Weights of a small GPT-style language model, trained from scratch on English Wikipedia: 14777 steps.
MLP neurons of a small language model. Each row is named by its layer, matrix (up: input weights) and neuron, and shows model dimensions 192-319. Each number is 200 + 20 x the weight over its row's rms, rounded and kept within 0 to 999.
Before each neuron's rows, "fires on" lists the tokens most often at its 100 highest values on Wikipedia text that the model never trained on. A number after a token or word is its count.

fires on: " St" 78, "St" 11, " Saint" 5
L3.up2862,202,204,165,234,193,221,194,214,185,198,181,254,153,231,217,213,204,214,188,170,195,229,203,181,218,235,217,193,176,174,214,185,247,205,184,188,220,192,199,198,181,175,187,173,200,179,166,178,195,209,226,190,220,226,204,218,199,175,178,224,203,226,194,176,222,196,167,192,146,207,188,209,182,203,208,197,191,234,226,199,141,189,184,223,192,227,187,201,178,237,175,240,193,209,193,231,204,174,207,190,209,237,221,159,189,210,212,217,178,234,205,185,138,174,199,193,180,196,186,207,220,199,190,169,170,216,226,214

fires on: "\n" 27, ")" 12, " known" 10, " (" 9, " released" 4, "." 4
L3.up419,183,191,238,202,181,201,209,188,213,229,209,216,216,200,202,167,174,171,209,225,198,206,220,193,198,199,195,186,203,236,190,227,176,242,208,163,174,195,203,212,214,212,196,176,186,164,164,235,197,188,199,159,198,219,188,177,202,175,184,187,237,207,210,190,164,198,187,146,202,194,198,185,224,193,213,199,180,217,187,184,183,214,189,234,212,219,192,208,207,197,189,186,203,189,175,246,198,203,226,186,193,183,238,184,223,200,193,250,185,159,209,227,209,185,202,194,199,171,207,199,218,191,210,178,208,228,210,213

fires on: " G" 30, " g" 24, " T" 14, " b" 12, "g" 6, " I" 6
L3.up623,173,254,199,187,168,199,203,198,211,188,216,210,196,215,202,173,213,188,211,173,192,234,213,210,219,218,211,221,202,189,211,185,247,147,228,215,196,207,180,158,202,202,207,178,214,250,187,170,174,208,211,202,166,199,198,194,202,207,194,212,228,211,207,192,213,200,215,236,191,217,184,199,199,172,176,197,233,223,199,204,187,197,194,200,191,200,183,183,232,201,224,203,229,180,176,203,129,225,210,186,188,213,171,199,214,183,188,186,175,156,201,213,193,186,185,189,212,216,197,228,212,217,173,203,189,179,223,215

fires on: " \"" 86, " '" 7
L3.up1293,192,211,201,234,207,190,191,206,209,193,178,166,177,223,200,204,244,240,196,198,203,191,216,186,205,204,175,202,167,192,183,205,225,205,205,186,193,231,199,197,203,193,203,199,216,196,225,202,189,157,170,198,167,194,194,219,165,168,208,200,210,195,194,179,214,187,192,234,217,216,182,232,178,206,188,226,164,199,192,165,205,193,196,189,215,202,218,237,180,180,205,198,198,231,184,192,188,188,193,229,203,222,198,220,169,191,172,180,159,215,230,166,182,214,220,192,195,200,200,222,209,234,230,227,218,189,223,198

fires on: " of" 26, " in" 19, "\n" 12, "," 11, "|" 6, " the" 5
L3.up2332,186,224,204,190,202,222,211,206,218,203,202,229,203,178,225,207,221,187,204,181,181,203,234,198,207,219,197,179,194,223,168,198,209,201,188,218,183,219,216,216,183,202,195,178,196,212,216,202,189,182,194,204,162,194,156,206,199,187,172,187,175,177,215,193,210,185,188,220,207,216,223,178,155,178,221,224,190,211,229,154,217,203,213,188,204,219,197,211,229,235,184,214,183,152,219,197,199,158,205,202,191,196,153,203,194,216,225,211,188,212,197,187,167,189,179,220,231,221,190,217,187,211,190,208,243,203,196,229

fires on: " T" 82, " t" 18
L3.up164,188,219,175,190,206,187,173,203,239,172,179,154,186,215,206,190,210,180,181,196,161,219,198,191,233,218,188,199,167,194,141,201,224,216,195,216,205,181,177,203,201,210,223,223,184,202,208,163,178,188,226,194,183,162,192,194,195,185,182,212,248,148,214,214,193,157,196,214,172,213,159,181,175,179,172,186,228,246,179,220,204,175,183,147,192,208,177,179,206,218,232,195,180,187,187,175,190,170,219,205,200,182,171,197,189,199,202,168,190,189,200,204,219,184,187,177,192,215,210,212,207,238,189,225,215,233,224,193

fires on: " Be" 18, " All" 12, " Ad" 10, " ad" 7, " Gold" 5
L3.up295,165,160,183,192,192,208,214,188,187,214,178,222,159,236,161,150,209,149,205,155,200,189,214,186,181,231,178,198,190,213,209,207,190,193,258,174,226,190,233,179,192,186,185,185,214,212,209,216,208,138,177,216,201,212,195,204,206,191,183,188,181,188,235,195,207,217,189,152,198,193,236,217,201,228,189,232,213,172,194,197,180,201,196,218,209,222,198,208,192,167,211,233,157,200,177,213,196,174,226,200,163,179,240,169,202,192,174,180,149,184,212,207,156,176,181,244,220,178,196,217,201,187,143,181,222,184,214,205

fires on: " |" 22, "us" 15, "o" 10, " " 6, "3" 5
L3.up2056,170,222,242,202,183,190,202,176,169,204,216,174,182,163,209,231,184,182,176,206,210,190,192,181,184,195,150,188,182,205,207,171,163,163,210,169,196,199,236,187,183,224,212,186,196,234,200,175,206,188,209,204,152,192,196,212,204,213,185,189,190,252,189,228,205,235,161,203,184,198,177,196,171,194,182,187,178,207,216,185,186,189,214,182,192,202,171,231,176,202,201,202,213,156,218,181,186,203,208,213,173,170,220,212,213,190,185,210,194,188,206,205,206,207,194,201,234,223,199,196,215,242,221,175,230,202,195,218

fires on: " |" 42, " than" 8, " and" 7, " of" 6, " from" 4
L3.up723,186,187,209,210,181,158,166,152,221,219,193,216,231,205,184,204,183,222,202,231,193,248,185,227,222,169,211,204,165,197,165,187,178,215,184,172,212,186,217,220,200,214,190,177,211,196,224,201,192,196,239,199,156,206,203,217,221,168,168,216,204,184,188,200,207,194,213,205,198,213,180,211,221,189,202,214,203,236,203,201,215,177,215,154,198,206,143,224,209,177,232,226,244,205,231,210,201,163,202,182,201,227,210,202,185,199,233,197,183,188,186,225,193,186,179,189,194,160,219,223,200,196,188,221,188,223,206,212

fires on: "." 64, " as" 5, ")" 5, ":" 4, " |" 4
L3.up2598,222,177,207,240,199,213,205,199,240,227,199,168,210,199,223,194,196,187,202,202,220,221,202,207,222,242,204,199,199,223,205,173,189,236,184,202,186,248,223,214,214,244,197,183,159,171,223,201,182,201,185,191,190,181,226,155,207,221,176,180,206,160,215,217,191,178,184,225,180,227,207,223,196,219,168,206,199,230,208,243,171,185,196,193,233,225,187,206,182,206,227,234,190,183,175,194,192,229,200,209,235,220,219,202,161,206,208,190,229,195,201,199,215,224,209,190,208,163,176,186,198,206,182,178,217,207,208,210

fires on: " of" 25, "s" 20, "th" 13, " All" 6
L3.up1913,180,180,180,209,181,227,198,218,201,203,223,198,194,222,190,180,209,205,211,219,219,189,178,174,204,249,224,217,217,188,204,201,205,181,167,225,233,201,194,207,171,204,218,214,185,212,181,231,166,204,194,191,180,206,185,205,204,182,214,209,186,193,185,196,188,213,139,193,159,246,214,175,189,166,196,216,195,220,205,201,158,236,197,237,196,176,195,176,211,192,214,219,206,190,228,179,187,214,212,200,174,193,162,226,218,200,193,187,183,206,206,188,181,207,194,182,216,229,192,189,199,197,192,184,203,222,195,220

fires on: " the" 25, "s" 14, "'" 8, " at" 6, " a" 6, " his" 5
L3.up1481,168,210,245,171,194,249,204,204,205,202,205,203,195,237,187,198,215,203,198,201,200,208,185,204,226,213,187,179,189,195,212,151,186,187,212,232,185,162,228,177,181,202,220,188,202,218,153,203,207,209,157,212,230,207,190,227,184,180,218,196,212,208,197,193,210,202,189,187,203,183,183,200,203,203,173,188,210,190,226,215,189,208,200,215,200,212,149,195,208,198,200,184,196,191,185,217,187,168,212,220,195,194,206,215,196,230,185,197,225,218,205,230,213,208,190,194,221,216,171,187,184,185,204,210,216,204,224,202

fires on: " as" 34, "0" 10, "\n" 9, " at" 9, " (" 7, ":" 5
L3.up2914,160,186,228,204,195,165,169,202,232,195,210,180,195,202,192,192,174,184,181,182,192,239,198,249,232,242,210,206,215,210,182,186,202,196,213,196,200,244,227,186,204,224,220,190,192,192,200,211,143,192,191,191,174,206,193,204,235,171,179,205,202,198,216,195,177,195,209,173,187,213,201,203,209,220,204,207,190,216,220,175,196,180,196,217,215,220,201,223,225,206,182,187,186,189,183,200,184,212,217,215,194,221,206,228,232,164,185,222,198,202,185,219,213,208,229,212,196,179,210,179,207,175,214,167,239,193,198,227

fires on: " state" 16, "s" 14, " State" 12, " national" 11
L3.up2826,179,208,178,195,236,218,213,172,225,178,176,240,185,209,190,216,213,208,198,207,226,260,211,228,204,244,204,184,189,227,227,187,175,233,207,206,197,212,175,190,185,194,200,194,180,184,176,202,182,234,198,157,190,228,181,208,164,208,231,185,202,189,200,178,212,176,207,187,220,194,179,218,191,198,191,198,175,238,188,243,173,188,232,180,175,205,231,199,183,221,171,242,199,213,187,205,182,178,235,189,178,228,208,194,204,203,179,187,199,215,159,189,192,210,230,209,197,220,176,236,183,184,203,215,182,206,228,214

fires on: "." 50, "3" 11, "5" 6, "/" 5
L3.up1985,197,183,199,191,240,199,184,193,214,189,252,208,196,240,196,222,215,211,190,198,211,231,210,200,186,190,182,167,196,167,175,195,235,198,175,195,189,208,244,220,181,212,184,207,181,191,195,206,192,181,180,206,197,194,184,236,208,223,174,170,186,203,231,178,212,216,176,210,213,240,182,201,200,201,189,186,201,194,162,189,170,190,188,206,249,196,206,204,205,188,183,188,174,189,193,213,176,213,219,232,197,212,187,188,185,202,202,192,226,242,219,177,205,203,191,233,191,207,182,189,229,211,191,199,190,210,184,204

fires on: "s" 21, " of" 17, " is" 9, " it" 6, " to" 5
L3.up96,184,202,221,210,215,195,189,198,218,209,198,181,214,223,214,202,185,219,184,190,209,222,190,189,229,210,209,225,225,182,130,185,222,219,164,236,182,220,178,222,215,192,222,223,186,226,204,204,170,154,183,199,186,200,210,169,207,177,202,210,183,196,175,198,200,200,184,202,153,259,194,177,215,186,185,223,198,192,218,209,201,189,196,199,249,204,187,193,183,199,213,185,167,187,219,166,199,193,202,218,187,179,175,204,202,219,217,180,201,210,187,205,165,256,199,216,170,189,205,221,190,182,212,197,169,208,184,194

fires on: ";" 33, " of" 11, "0" 8, " (" 7, " " 7
L3.up1294,223,222,151,193,210,238,225,180,218,193,185,191,232,183,219,179,221,216,204,223,196,226,218,236,195,192,181,196,210,204,154,152,238,182,176,212,192,203,191,190,201,192,221,186,148,217,211,193,200,213,219,178,222,187,178,198,192,207,207,189,166,213,194,203,248,175,198,209,186,242,195,166,160,168,170,147,189,205,181,202,183,193,195,189,217,184,181,210,186,259,197,225,187,216,216,196,227,182,192,220,183,162,203,219,192,209,222,174,211,191,216,174,164,180,224,192,166,184,215,248,244,213,218,180,180,214,212,211

fires on: " the" 53, " North" 14
L3.up3015,175,215,230,195,211,202,225,188,229,165,178,200,181,239,225,205,200,198,245,179,226,211,190,204,227,197,179,215,193,209,182,173,187,172,222,199,182,226,221,180,188,196,184,210,171,222,191,214,200,129,209,184,176,210,181,198,221,218,175,204,191,165,192,210,187,205,190,202,229,219,169,230,207,223,220,199,201,188,206,192,159,207,221,224,216,208,153,228,184,191,210,181,173,213,186,186,152,174,203,197,203,209,206,193,199,209,181,201,214,206,204,209,192,186,213,187,231,240,189,183,195,175,222,185,212,197,195,194

fires on: " |" 24, "–" 22, " " 14, "." 9, "7" 7
L3.up717,187,182,201,202,242,181,175,171,214,205,230,213,241,167,194,225,207,189,231,225,206,219,210,188,194,206,222,188,198,189,208,199,195,163,201,232,207,210,211,198,183,198,139,219,194,160,202,180,221,194,219,215,215,248,176,193,212,198,191,217,191,200,223,242,226,184,159,198,199,194,192,204,172,220,159,208,220,229,198,237,191,201,206,185,192,235,177,171,176,168,220,220,191,197,159,163,188,176,175,205,219,209,220,171,188,222,204,192,249,213,238,203,222,180,207,200,205,197,182,167,214,195,239,188,199,195,234,214

fires on: " |" 30, " that" 29, " of" 12, " •" 6, "." 6, " such" 4
L3.up1453,197,204,211,238,164,195,200,195,211,202,212,212,229,208,204,213,184,231,231,215,209,210,200,225,215,197,168,195,192,206,178,169,196,222,181,210,215,196,204,197,193,203,203,161,203,159,211,202,199,222,240,217,202,195,163,242,235,188,197,200,196,226,237,170,204,186,187,183,191,180,205,155,178,164,205,208,215,192,216,180,221,195,225,167,196,208,194,244,233,199,175,230,203,214,214,203,206,176,227,215,184,199,235,230,174,181,218,203,184,173,208,187,216,220,244,184,206,212,197,198,180,179,199,191,233,221,202,203

fires on: "1" 35, " s" 8, " TV" 7, "-" 4, " radio" 4, " '" 4
L3.up1434,172,188,236,192,225,170,185,218,206,177,199,162,209,239,229,157,231,220,193,191,180,173,190,171,212,182,206,188,190,211,192,206,231,236,204,184,195,208,238,168,196,214,192,220,199,171,210,189,181,226,190,202,218,164,201,246,183,213,195,183,190,203,208,211,189,161,204,221,218,216,195,230,180,159,211,172,219,232,210,199,225,217,210,170,226,205,193,190,187,204,210,198,165,167,171,205,182,187,210,238,208,184,186,204,167,210,220,216,204,193,221,204,186,206,188,200,225,197,185,203,196,239,181,202,204,188,188,215

fires on: "ib" 28, "umb" 11, "ug" 6, "abb" 5, "amb" 4, " form" 4
L3.up1070,187,209,171,211,186,175,189,193,226,195,205,166,192,234,221,198,169,191,194,220,207,201,231,201,206,220,222,197,212,149,182,222,212,225,170,167,196,195,207,188,198,237,197,204,153,193,238,192,172,196,235,201,158,188,213,178,176,204,212,194,192,198,167,218,199,213,179,238,197,205,232,188,189,194,189,244,229,216,209,173,173,208,200,221,195,197,192,217,176,194,218,169,213,188,192,194,206,148,210,199,206,205,173,241,182,202,210,218,163,243,213,200,188,167,195,194,192,202,183,186,196,206,201,187,224,235,231,209

fires on: "0" 32, " of" 10, "th" 8, "," 7, "l" 6, "b" 6
L3.up557,204,227,190,220,204,229,177,231,217,191,175,172,174,191,218,198,193,218,210,194,173,212,212,220,200,179,162,231,215,200,167,162,275,186,178,185,194,185,167,160,196,167,213,196,208,193,205,169,205,178,226,182,195,165,206,211,174,235,210,178,186,190,164,231,248,195,207,211,203,191,215,195,173,144,185,179,237,203,203,231,228,205,210,168,183,210,201,223,166,202,199,183,176,216,205,209,195,200,214,211,227,188,209,214,189,197,191,196,227,181,147,203,208,189,186,172,198,239,200,218,189,204,222,190,239,224,212,217

fires on: " |" 37, " of" 12, " the" 8, " Team" 7, "," 6, " for" 5
L3.up1027,197,224,231,168,201,224,191,219,224,204,181,192,207,197,218,195,193,208,191,196,216,218,236,204,200,225,194,191,220,211,154,205,188,202,189,209,180,197,206,214,190,185,204,188,186,229,207,194,202,159,221,215,192,189,197,215,210,179,168,191,226,190,248,233,192,200,208,219,204,192,205,207,182,196,231,202,178,224,208,205,205,202,188,191,219,222,180,186,205,191,189,188,168,177,179,204,157,201,233,197,221,196,207,215,167,174,167,185,206,190,182,197,203,230,235,215,178,222,171,195,162,191,196,206,239,194,209,195

fires on: "\\" 22, "-" 15, " '" 10, " \"" 6, "d" 6, " \\" 5
L3.up1342,184,210,191,199,201,183,201,217,171,201,212,185,199,228,216,217,210,193,199,225,203,215,190,169,187,158,163,157,167,198,191,203,252,205,228,201,222,206,198,237,198,209,198,212,189,193,203,223,214,181,166,186,206,177,181,235,223,174,176,211,205,218,193,183,224,189,221,220,173,182,165,177,209,215,225,206,224,207,175,193,204,208,183,189,201,204,205,222,193,180,198,220,211,201,203,175,207,191,203,217,200,234,223,210,198,178,230,184,173,195,192,185,204,194,190,214,191,171,180,188,190,234,241,195,209,182,203,199

fires on: " in" 12, " $" 10, " ." 10, " \"" 9, " (" 8, "'" 7
L3.up2315,167,241,223,210,218,205,197,203,196,209,188,207,159,227,206,176,249,212,205,198,197,189,228,178,195,195,202,163,187,184,215,189,215,234,211,203,174,226,186,192,156,189,165,188,186,222,166,192,204,194,208,199,168,191,249,194,187,195,172,187,226,210,196,166,211,198,212,178,187,196,160,196,185,204,168,158,193,226,211,193,140,201,205,227,186,241,205,203,200,223,209,207,201,194,157,210,196,183,203,199,219,188,237,218,193,179,194,182,183,186,205,207,199,181,153,188,179,202,187,211,200,199,234,216,191,175,213,206

fires on: " would" 27, " to" 13, "N" 11, "1" 9, " will" 8, " " 7
L3.up866,191,218,227,225,204,196,188,175,204,182,153,181,219,208,177,225,208,218,188,197,203,183,222,190,207,216,178,217,205,188,201,191,201,189,184,225,185,196,185,202,178,200,198,182,214,173,196,196,213,217,188,222,188,198,215,187,181,206,211,205,220,225,233,203,193,198,228,187,153,227,168,201,203,187,170,185,214,196,192,176,205,202,220,180,222,149,204,173,224,204,220,245,178,183,195,216,163,200,211,224,185,191,174,224,200,242,185,183,189,202,198,186,193,196,200,184,189,204,207,171,234,184,186,200,168,199,189,210

fires on: " Th" 16, " Sh" 14, "st" 11, " St" 7, "St" 6
L3.up1690,181,197,207,208,191,229,190,177,198,201,147,193,170,213,172,206,215,208,194,177,212,195,226,206,178,209,178,141,174,200,199,212,214,195,160,217,173,229,188,200,209,221,165,151,179,200,181,165,165,201,187,208,226,210,185,210,189,175,187,188,195,194,183,181,224,195,205,207,200,223,222,221,196,233,188,222,173,209,195,185,212,225,182,207,217,245,180,231,178,195,200,207,224,201,200,221,212,177,194,178,190,220,218,242,194,221,214,170,218,215,219,145,183,172,251,196,215,174,196,163,230,207,216,197,208,222,194,202

fires on: ";" 43, " the" 14, "," 13, " since" 7, " |" 6, " •" 5
L3.up1280,175,196,214,207,204,183,187,180,185,183,182,193,221,233,238,215,225,225,214,217,212,229,219,172,219,206,203,197,183,197,174,177,202,182,219,198,210,208,206,149,205,193,177,210,203,204,188,203,177,162,184,213,163,190,193,195,194,170,197,181,206,178,206,234,217,197,218,234,189,208,186,198,201,159,209,144,221,198,185,199,174,168,212,203,170,196,173,173,216,185,200,192,196,191,209,240,186,222,188,193,171,209,182,190,184,193,201,187,207,199,200,197,202,214,204,209,185,228,223,218,195,206,189,183,214,202,198,198

fires on: " the" 28, "." 19, " of" 14, "-" 7, " to" 5, " a" 5
L3.up317,202,192,187,170,209,221,182,197,226,183,209,194,194,180,203,183,174,219,185,195,180,219,207,177,219,189,203,194,177,211,181,149,211,189,207,199,217,152,184,178,191,227,196,185,205,202,217,173,191,170,210,172,227,220,169,215,192,218,193,192,184,196,203,197,224,232,138,198,182,195,187,176,194,154,192,238,227,198,188,209,157,168,196,169,189,252,176,194,193,207,192,241,209,202,194,195,203,196,199,203,200,236,215,211,195,184,210,218,200,196,201,202,203,236,163,231,200,194,164,182,195,225,185,205,228,209,222,228

fires on: "." 60, "\n" 15, " |" 6, "/" 4
L3.up450,191,209,206,225,201,190,186,220,218,201,207,173,214,180,201,192,184,220,206,203,224,210,180,199,175,202,160,163,223,218,196,201,215,158,200,222,262,182,187,184,201,212,212,209,190,200,215,196,229,194,202,210,201,189,165,197,216,183,178,208,198,193,206,240,209,198,209,193,193,210,202,177,153,182,165,202,215,225,234,215,184,238,173,148,210,229,196,199,201,186,178,217,164,197,205,224,183,191,217,225,211,197,225,185,179,240,171,171,224,201,217,202,231,218,252,194,208,204,195,212,186,200,217,193,203,204,200,213

fires on: " " 25, ":" 9, "_{" 8, " and" 8, "-" 7, " |" 5
L3.up1308,181,203,223,212,179,232,210,210,235,195,179,203,171,236,189,204,187,171,215,199,186,193,235,214,189,169,193,167,176,186,234,194,214,218,190,232,205,175,204,195,184,189,212,218,169,214,196,172,197,182,212,193,185,183,216,206,174,224,155,227,204,211,197,191,182,215,188,216,160,196,179,230,178,194,194,217,192,186,172,159,213,211,215,211,201,213,182,219,198,189,194,237,159,190,203,242,218,180,212,188,182,216,172,219,206,189,209,176,177,217,197,212,201,221,203,205,127,198,207,156,203,226,219,190,220,196,202,217

fires on: "/" 15, ":" 12, " sq" 9, "^{" 9, "0" 7, "-" 7
L3.up3013,169,219,212,219,202,147,210,198,235,197,192,207,183,230,221,205,164,218,238,217,201,195,179,215,167,203,199,190,237,201,205,197,214,220,185,186,213,162,184,167,195,209,243,197,183,214,206,176,158,212,184,191,188,186,220,221,193,181,175,192,190,190,198,212,214,227,229,221,154,206,196,216,185,213,193,202,215,196,181,191,208,237,184,181,216,183,201,215,221,179,193,221,167,184,212,235,187,216,245,221,190,220,185,196,141,182,208,199,208,203,194,188,163,190,195,205,225,216,218,201,210,195,179,207,224,197,184,198

fires on: " of" 30, "id" 11, " •" 8, " du" 4
L3.up989,180,226,179,203,193,203,203,182,202,198,184,179,188,185,215,247,200,181,213,210,181,207,233,184,178,226,217,192,209,196,206,184,193,175,211,226,221,192,206,207,186,169,209,202,191,234,190,216,191,213,210,194,185,196,169,223,222,164,185,205,206,215,221,164,211,211,224,178,190,201,207,180,193,206,188,202,229,254,193,207,164,191,214,200,179,207,202,258,233,246,193,216,207,204,210,241,230,187,196,204,185,186,206,223,204,205,217,196,168,169,190,212,231,239,208,210,192,186,201,188,217,216,185,239,176,196,219,230

fires on: " in" 17, " A" 12, " In" 11, " to" 9, " by" 7
L3.up2857,222,197,234,195,202,174,184,177,215,184,157,202,199,189,190,199,181,205,196,210,194,215,176,205,222,180,226,201,179,185,193,206,202,170,194,232,205,169,235,202,190,183,153,215,185,201,216,179,198,185,226,192,192,234,231,209,242,226,204,173,213,202,204,200,189,215,162,200,175,228,196,220,170,175,192,196,238,189,225,206,222,213,207,202,227,234,177,218,184,202,165,207,208,218,214,203,211,192,194,221,187,222,198,221,243,181,160,232,205,205,177,204,193,252,208,208,205,233,193,203,222,204,191,147,191,205,193,200

fires on: " ch" 15, " G" 14, "ch" 13, "ach" 10, "\"" 7, "}" 5
L3.up331,223,226,183,176,191,209,180,203,199,208,185,217,193,200,202,211,205,180,211,180,204,225,246,190,200,207,210,197,218,188,210,203,215,226,145,209,187,182,219,204,192,192,190,200,197,212,193,189,217,191,218,194,164,205,207,243,231,193,180,225,190,205,223,196,194,232,175,212,188,202,195,193,201,172,200,244,205,221,201,217,203,195,196,207,196,215,187,219,158,219,210,200,201,197,224,195,202,214,198,191,204,237,184,199,208,203,216,212,171,193,186,190,226,216,212,226,229,213,198,225,215,176,212,169,180,188,216,210

fires on: "/" 27, " to" 20, " not" 15, "t" 13, " I" 8, " would" 7
L3.up1215,184,195,206,211,182,196,195,185,199,180,165,216,222,199,228,196,224,228,177,197,197,217,208,178,175,183,206,183,189,182,204,155,214,202,199,206,209,202,219,164,185,215,218,238,198,185,195,221,216,190,179,218,221,204,202,192,132,199,193,187,194,187,205,213,200,201,198,214,190,199,179,222,218,155,178,204,226,207,222,193,167,209,204,193,204,189,189,196,173,209,203,229,178,192,157,231,171,165,218,189,212,195,183,223,192,193,209,197,205,211,220,220,236,185,188,200,172,186,164,181,199,223,170,193,168,188,205,218

fires on: " to" 19, "," 16, " in" 14, " |" 14, " and" 6, ";" 4
L3.up2286,199,205,213,226,187,210,188,176,199,204,197,223,190,190,190,191,197,215,212,224,216,229,213,200,219,178,232,191,175,233,180,217,188,242,187,195,201,174,234,170,188,199,182,180,201,216,181,205,229,173,206,171,191,201,210,238,223,195,197,193,218,201,214,186,192,217,189,194,165,194,176,193,200,191,220,211,202,181,210,177,198,155,213,226,178,208,157,219,204,201,187,225,186,200,207,220,205,143,191,191,201,244,230,249,209,181,217,224,191,207,220,211,166,168,186,211,219,201,209,189,167,181,156,198,201,221,201,207

fires on: " of" 24, " in" 14, " •" 8, " at" 7, "==" 6, "," 6
L3.up1823,168,243,196,194,197,212,190,211,183,210,187,243,236,202,204,203,190,212,207,229,205,202,212,198,187,194,217,215,192,191,215,215,221,201,228,190,196,188,211,210,160,182,216,183,220,233,184,206,202,232,205,214,204,193,213,228,182,182,191,228,197,165,256,190,205,217,215,181,166,176,221,190,165,213,225,194,199,181,169,167,226,204,186,181,179,203,177,209,205,236,169,186,234,196,216,204,222,212,190,197,183,183,187,210,160,192,223,181,175,184,210,163,185,226,175,198,223,219,214,192,159,216,157,205,232,209,253,232

fires on: " and" 48, "'" 11, " the" 9, "-" 6, " such" 4
L3.up260,203,162,164,174,222,213,213,184,225,218,192,209,156,200,227,214,218,211,185,195,180,220,201,234,200,230,190,208,209,229,156,136,213,204,191,210,209,159,204,174,192,206,191,179,158,173,179,191,207,189,183,182,185,162,181,208,227,212,213,163,166,193,218,195,210,191,181,208,195,218,182,211,170,171,214,186,184,222,178,229,223,151,217,200,228,228,189,173,194,198,184,235,204,201,203,210,163,190,200,208,208,226,210,203,196,209,203,210,185,177,200,244,193,214,232,169,192,232,200,215,224,183,202,206,234,185,197,196

fires on: " " 38, " |" 18, "0" 14, "2" 11, "9" 6
L3.up1522,174,204,244,239,183,175,187,214,184,233,234,187,185,191,199,208,238,197,209,200,222,212,201,209,185,206,205,215,172,192,196,180,198,192,187,209,206,191,233,197,193,238,176,170,195,184,207,207,213,209,205,200,209,217,240,217,230,176,212,207,202,236,224,183,188,203,190,156,187,199,207,180,193,194,185,181,198,210,198,206,181,222,230,196,222,197,178,217,151,165,201,166,220,193,229,212,207,219,201,202,196,173,166,209,201,245,189,197,195,200,229,211,215,181,202,200,208,194,184,175,213,185,208,185,183,186,212,220

fires on: "," 27, " as" 26, " " 10, " on" 9, " in" 7, " at" 7
L3.up3035,152,192,187,210,216,219,140,186,184,178,232,201,191,202,205,197,188,197,201,189,175,219,191,211,230,211,203,176,198,205,223,190,198,214,211,207,213,202,206,213,224,203,220,220,189,185,188,179,196,159,178,200,187,227,163,208,197,182,203,189,219,206,230,197,198,206,203,199,198,197,180,195,195,199,174,176,187,212,199,200,209,147,186,204,233,210,205,219,193,213,188,212,186,181,155,235,200,171,203,205,193,222,197,224,196,212,219,220,206,216,203,234,223,211,191,182,189,184,210,221,209,174,205,199,184,209,197,206

fires on: " |" 57, " Title" 6, " Team" 4
L3.up516,222,182,225,176,216,225,199,151,219,195,158,224,212,214,204,205,177,235,212,173,226,176,189,193,206,213,225,190,204,207,174,203,208,231,195,234,169,183,219,161,179,181,210,231,190,178,197,225,212,168,199,167,207,213,196,198,186,215,220,178,195,193,233,243,207,173,192,213,198,207,177,195,188,153,234,187,207,196,200,186,186,202,205,195,209,244,165,162,181,197,209,200,208,160,232,215,191,183,201,195,190,148,221,230,179,208,216,195,164,196,188,204,201,215,187,228,197,206,186,190,173,186,217,190,225,218,213,211

fires on: ":" 25, " as" 21, " As" 15, "As" 7, "od" 6, " By" 4
L3.up2904,212,172,208,184,157,187,192,200,211,211,215,188,169,191,196,227,189,186,205,192,197,209,225,223,181,184,218,194,187,223,252,208,188,183,209,167,154,216,199,219,203,166,197,212,151,199,195,229,187,180,175,203,195,186,158,180,235,185,197,232,184,187,197,176,233,216,219,220,186,218,202,214,216,195,181,232,197,209,228,195,212,219,215,213,209,209,203,227,226,199,201,193,188,198,205,198,193,224,247,170,169,209,182,208,217,255,245,181,203,202,187,205,229,214,186,210,220,215,199,195,245,221,160,187,243,193,201,205

fires on: " T" 50, "}" 5, "ase" 4
L3.up839,207,226,222,187,193,200,189,218,195,187,192,198,187,185,162,189,222,186,201,218,195,218,216,219,239,224,202,174,206,190,223,217,233,181,213,172,216,194,205,195,213,150,243,181,194,201,167,193,188,177,192,174,157,210,186,171,197,168,221,190,233,204,195,215,215,183,217,192,209,181,187,198,210,195,171,225,192,209,198,238,205,168,212,172,186,209,210,215,169,195,217,224,213,174,201,167,247,199,205,192,211,223,203,200,195,207,201,196,206,190,192,212,219,207,223,190,239,231,205,209,239,189,186,207,190,192,220,209

fires on: "." 25, " " 13, " O" 9, ":" 9, "'" 8, ";" 8
L3.up905,184,202,238,191,191,172,230,204,195,206,201,187,183,200,178,182,201,195,199,199,204,177,220,216,198,209,182,169,167,210,205,198,223,191,194,189,219,193,216,175,214,183,198,193,165,211,203,180,213,239,210,206,175,144,211,230,190,192,167,199,211,169,218,188,189,170,216,211,164,201,221,189,186,174,208,214,203,197,209,160,221,193,190,168,196,214,179,177,201,215,172,257,194,163,240,241,238,200,189,182,180,243,219,172,179,208,228,218,206,215,199,211,186,208,207,209,192,208,215,194,213,218,209,191,208,202,191,198

fires on: " the" 21, " or" 11, " and" 10, " a" 8, " but" 8, " m" 6
L3.up2627,207,237,214,193,205,213,188,204,211,208,189,193,207,193,189,186,198,218,200,210,213,231,216,201,204,213,216,208,204,230,185,142,227,241,154,249,186,181,219,193,215,200,207,170,191,185,218,212,212,163,189,222,227,167,209,229,234,187,201,222,182,189,177,191,200,247,185,185,165,214,191,222,191,169,213,177,213,176,201,202,166,207,201,189,205,196,192,208,198,188,203,196,170,185,210,209,182,174,200,203,207,188,194,214,213,224,250,203,202,247,181,189,221,192,160,243,227,221,150,183,194,187,180,174,222,225,231,197